Weights of a small transformer language model.
Training: a variant of Adam for these matrices, 548M tokens, 4179 steps.
MLP neurons of a small language model. Each row is named by its layer, matrix (down: output weights) and neuron, and shows model dimensions 0-127. Each number is 128 + 24 x the weight over its row's rms, rounded and kept within 0 to 255. Numbers have three digits each. A neuron's up and down rows have the sign that makes its largest values positive.
A block is one neuron, or neurons of one layer that tend to fire together. After each block is what it responds to, as a language model described it from the Wikipedia text at the highest values.

L4.down162:137135125078160104151113128157088123131113115119128096144143114096117101170124109107138146149134105107147140122107105145133099143124124087117108169140148141111143093117120135091114098093101110136151092146132109135091113086119092139105165140141186137123096177172114147112085090147124105115119111138152124118172121119101141092151132121110087147119150110103151202148161115099128129104161
Description: Sports firsts and records. Mostly "first" or "record" in sports career text (first appearance, first selection, struck first), plus "===" headers, table "Total", and stray mid-word pieces.

L3.down56:127121139117134128132095119172109138068104135149108139091149138102189147101179142142130138124104133160126115186116105153096134158111157126167155181101110114160050192109120117113123150134122111130152143140167112084116138097097129147146118145108154104137142126130077142161108120117125159148133157129150122091137102140136082125097126077122113131129096171102125124121140116129127169144100
L3.down160:124157126136140106135100091109143105125153160130139193102120137153133119112114123116138129109129177149128168110196117116140111096112159114107128129113144119130128166141126131134129135136130181145119129142142099105121136111147133141129140151127124143134115130082157152126109130085113153159135099167139171130092147160140142138113134127129140127120124126126139000107128109119152160175130
L3.down177:125115163132153142112118147116108139160144119116096188113149134111122146123129120103121107127113100128160124113145161178142111129135146150082151136090113085173122127131143132174124198140100112125131116158105129106118135122123118092134108163130123132126152118143139089139124058111175144096091129153102130102159085088112103146143122108123101180124142148112093138194096124126139196171111
L3.down214:087140120160127159138140153132124150127089137138125160087095114112115103066135140100101178106147147158137149134127133153118153140125139144160134095149128115118114121097131171114142135149136167150125124075147149160184113117154119135148157107107157122122134167154126171125104110134179101090112110121146129131136128121138121100089126127128143126089121101123139063099140098169090110160144
L3.down260:132197158138139112101147084112158114129152133106131171162105131129186147162169081157147126111160133104107191101155123115169139100124170142177134153108132093164139104111141162120148151138141134169119133125130154123130121129129130167085120100170108175125131105123095141135137135126069161118143118113133138182154136135105142164138111159165129108124120112136103046123112132113138172119100
L3.down271:095090120112165118116139132156101122145157111132145154125146067102121152160111142143156113107129148148121140138136103153127128137109169130158120149150116182145087122129103117104111141109119107141119129150149120141110148137105152159133089101099128148146123124095149139133147155135081137129128120112180142115112127104111136144114140133132149109119111158118154030111159156185153168103143
L3.down441:134102129114127110108094133130112090120156106130094111103149079108122111095144091133132131134127130103104128100146132155125124146165145101163176105099119134130121128121123161165139137148106186109133126112106162139136120118147155128118141130106099099102121165102120102196141119108105139111139150132157129152120178155149149120144163114140144137124132121143106013097085121109156110144114
L3.down463:134167098121135109080129111092123099089139133123143150180116158166115129123160120132108157101158162087117142108148116122111109120184169130107111147125114151134087134130137127113135130115129164158108117113181139140140149135126100102169130139109107161102099198153130140155097150102102122107130153123093136124117148113125125153129138107086104123128114097119148007104137137108109144110130
L3.down485:136176133118138139118108137130147145137118125126116120146137132116138140124126117144113118134112184142129137154126133107137134112152132128117122099131124107121132167122150113119152121130138230123133124133149121142141160127143135129104121128119135127138096120075135161130122112109130131126163140126143146153108113143123132144154130110131129120117120140138130000135148113118145122101142
L3.down499:128165072157106137110128117136107125131149141133140123171127179155119163112140155123110122106135245163136133178128098126138120124141135116125129115080098137140131125116153116123099173129151230144136149147099144122128145155155123141113121106136106132061159104141128100129117159085145150122144135113116160175132122157148125154165149120115115132127126127120122025096139121116114133112116
L3.down506:109090154139091102129147168102150107165149125133135102143127131118162106126120133140137124154158114120166112106127083147078108127115165133119143095196108144075121155129072127173133093107084107130148162108137160160142140133154136152128122136105130139131134098132126148113168159144087107144080142135140098137116104134086120148145128106174131109144102114126123092126152110118135084141161
L3.down586:131146122137153113115132118156116094098091140118115085147162119113165078123157095146150101145090164128153110155091106138140118107108129142124131104078125130149146152150156135149105127134151173114144117144156106146143102129134164150143133129148114147096133116116128114201117102133151134115103143113102138122087153124124137129132152085121133128129108107133122000079149129127137133119143
L3.down615:131143126134117132144144123174119133126162108091082135126119132158128184150105122116145114129132164100118138100116143096159148091131128145126134119104118158130147154143147130126140163142078195077141105109117121118152107133128104113127159128172093144111095103157146143121119133115136153124086169107139109122119128127107118128154123153098185106114149153104114000130157101118115153167076
L3.down622:127212114105146111101146116123110128137139146109144133148124124126140146139155130116133146140116097110077110135143101131050144101116145115165117112114130147189141144175136140136108117127126192119114090127142136096164121161107170143154106120157104139145143139117120130165153132156143156097135113085125124104138149103160137112099123127118139111171179162088129066086153136125105122190130
L3.down645:137093127173095144127097117162129108170165152141130136125077163144125134132085168122113143158145148129120140078156124136143116161135117133116098130116105097119106132125112181091127116094108129133138079103109146153123167181094096126161148096107145125167142160144142137092120113118120120150111179140105127112119160129108146154131160157087165171107162159130124150085128125069112121117117
L3.down655:135175131155124123113125133127157132136100142114125146135143141139119127113140123144111128130135158144131113138084117074136119100111119101157154092127121107144123139110119127121113143129131254092139124131144113117127127125147129170104127136153158136111124112073143122126133124141137118132127144123141121126130113131133155152138110084114140139154134122131121000127106129146131117123146
Description: After-name boundary. Tokens that close a named subject and lead into its description, such as "also" after a subject, ")," after a birth year, or a dash or colon after a list-item name.

L3.down12:131165160137119143091123127123123106092111154136124128153144140127142142100105107161077102084131170138142109101106121135076131167112115113133110090081122149205106136066105119142120095129093139188128142117156117150137105111129128106167139102121111098132107141151139130154101136112154112082093119166085145114112100129154146121108104135127120136079101088111132111146123149118096117139168
L3.down20:089129097122136123138149156138120117159179139121143113103137125155104137137100109075118158110125133107145139121134139152126124112135130134141148111101079141117129112130166110174129154115133186150142123151153119158126183151096093115152099099147168140144157158147110172132152148108145095146099128119125126102127107100117127152108092146153128112141108132159114089157146145212149127107134
L3.down112:102141113120157103132138116168159115097127139152127121074135141115143121082146142111139138106135161143138136104136163168106126158136119105095131121156127126150132145143142140118091127117130159113128134128156133114104138129106069138127131132137176165132126163152117125144097125107102109149135122143138163095151108126158119100104107130113149119143124156149111024132149139127120129124159
L3.down239:123134158114120130070094123141117092180137112103111129147124166145114116165104131139141136127111103134108156120113175137156147137116125134134112147119157142108149129149117101133089105131142184134125113133105103127122099137096121149089141107148122159144149158097134066098137165160152133133118142131119070151116127128144123109101151130137080142161134167141135051087176143141102120144157
L3.down313:138169098127110121107138136144151093106128116113141121145158119140153132142104088114105134132127117126132122140105118125111085161136151140073084168146127156153143096141135149113129159097141167139146102081137159155143124115132107145132123138179105151128154136186141145119112133182127113109132179131149130078163123127123208081105136141074167159130135169116143133163142081111121123116120
L3.down365:117144119127158121112136109147118136130119167112148122113134125081148166154150124141119141141158131108109108126143110148119104124123078131144134132097167108169124106119150141136140134117142053149134146174136148125115124125130134087120113148131126116136090116142108116133132120100110097115098173132107142148177177124096171114107107124153138144082133116106073111102149088142145139094148
L3.down366:095147156110160138165135118130088126096139114126112171121135152090072182151082122133119103127114169152111113147180138116109169145159149102115104092146131113107155096149120118063133144133128139151095095123098117129106143151115128109127085108095130094128118135085136138143149173160143112137125139169099119117135117127155158140124136168140139152091145127139132105122106136102125124136100
L3.down407:131117165111156096080128162138121165102118100132118136165087148065178128167149125147155132105162169104098157127135155086133110150119142134101106127123117134133154127146131099159141138129102097162120107138085095134138152193110119151131118150133113159150140139059126130126117135136166137140159130130102119098146134157114114133149131111146162129114116178110141147113139150107136156134142
L3.down450:105128138132145078158150130122143154141087116149101182161120078118130134146164113105126115136142171089092127148114147120184110102138143129121122112106157093150128111115079163112104112118115121133117103127092105195136078116131158102087128121153113116126110137143112106143119096127118138111145102116170157105147125122114130126127138140092094132113112142119096182170137140145115119143082
L3.down479:159110105125097145136140153122128116128120138142147102096144152134082125127138120117157129130115072106081145153077093140137106114111111127124126125176145142115134116130123166139158130125134116090097129116150148157080119105100110151144126142136153141067116118119124141168112162088124097142100133119148168154147144168140088123129131145135062112109155127090118156147139134095141113102161
L3.down484:156119130118138132131154137163090110147115129091090076156169124100130128170153070137135116107135093105141095137108159096099123134125129145103125114152073134115137117157161089103131087139152088132103122155114110158120122110122125139129145108131134136106080138113143182108122118100134128114142122095076140103123153089151152118137088131103133167124119149118117107117095103116141157115157
L3.down520:108105137115149128148121138119100134116109087161146076118141114122204088124133122090126139094089158096171139138141092106145085148131128105071084151126125142086134096169124113143152120100120122123143100169131140097121119113119140135144118125126141125150139120105098146150067133126134131151100109150131099131151133136127153108128097087103125142133134162102120115126119107168144185187082
L3.down545:172150117069135081137123143121085117148127156130066136143157095131170125114133116129145121149139175140135152140072138137112144114131139146120126141156126126103097100116093143150142104123109127148140144098135129124130121149147124132106135158128129115137125154123109074154123132095112093113141116126142128097096101115122118084152121137138118159101134102141093081123178137124173101167130
L3.down619:119122174161109137132179116134094092120087159145163177132127097126141092151161141164103148114082175133133104096150116105140128102104120119132108126118141092122129115117118115141154140106109116122104126141094116124130118099114151128127154136127120118112122090145096117073126117142109132141159113094148104131118106150133163130113143186150068144058105094096093071083106124094147118147134
L3.down649:143096115141121133137106128153123135117094100124153088155126127144137149135167098165128096161113134133124109124063154099055101135133129161123129092125138124085164091129122110125144113113128172112167152159135098129137105123117134126138119115133142112141114148092140135169112154109149140109116129121154128132116113162139138108141094163085162146080115127123126134166157146101120161142175
L3.down665:162115093136130086130127123143108144161115162151117103164143123090123097169140113127137129123151149164091145156118090124133114078150095160137097113163151147093143122103169172110081089151093110108102142091143093097136143110080132132141138137107064134120112119130113111179112111148146123098086172089134105128140117144109124086126139113117122105113129113077161046120147129119133115144107
Description: Sports career and table tokens. Tokens in sports biographies and stat tables, such as football in "footballer", season, League, Total, dashes and |--- separators.

L7.down7:133129155118145069117131131147123147151118111118190147120116109149149130134125146094112146123134108132111122136104140113132133107110117104100122129102151096100091129102109147124056139151136177102111118112152130138161151132102129113114135137164114118155110140143131155120108134121151136129071136140173144114106141116189136112150070163140103144150147170150133082107166101095101077103142
L7.down100:149135168067127108153095143103114114119127131091137137115115134130088184142105112162122099116153117115109149126143095149141138104139126132134121124133147122150110152165154143088146097099118098101095133143134162111122110166125118075147141135154167114134120168157115137107130124136113115164102110127096153124117135114077144143171093120108119118150150128153173198142120107101121102130132
L7.down326:102131145138177139114151162159163115130170135105173147117119093105142148121104114090131133124095137134153090182141144118139126147112154165119113138119106150145132132121120128114062128125139160151127137116122126127117135143087047145110103168165150122110144130141137150107139133154113155142132139116143111126146155131150140134097126115136186161166159133139139085127177151162109138146128
L7.down521:098116118149140167136108137088118130103113132136134092129207154133133130162119146092091129160123143124123149062080111081140111127126127142132089122118084110103139131139113157096166119132128153146140093123125147129153138158140133076140094147147091114139125108107124147124150111093144146143137142113096085121154148116142166146127131099117147107159083124101142180184143117140110109144131
Description: Year-ending digits. Last digit or digits of a year split into pieces, mostly in table rows and lists (199|7, 198|6, 202|5); more weakly, mid-word pieces like Sing|ap|ore.

L4.down447:112131109131131127134146095184177096117131131142132137112123155134111106167161131117113141143116108092132126110128165102141144146127113111120143122163118136175120109137134129100110110144162176138159112129139150019141117127133122138103129139115121125116154105118129113089133099149108146120155156132123150130113151150124169089129156151114102108124153099120134039100115133119077110145118
Description: Year endings in lists. Final digits of years at the start of list or table rows in chronologies and filmographies, e.g. 200|5, 198|7, 19|00; occasionally separator punctuation.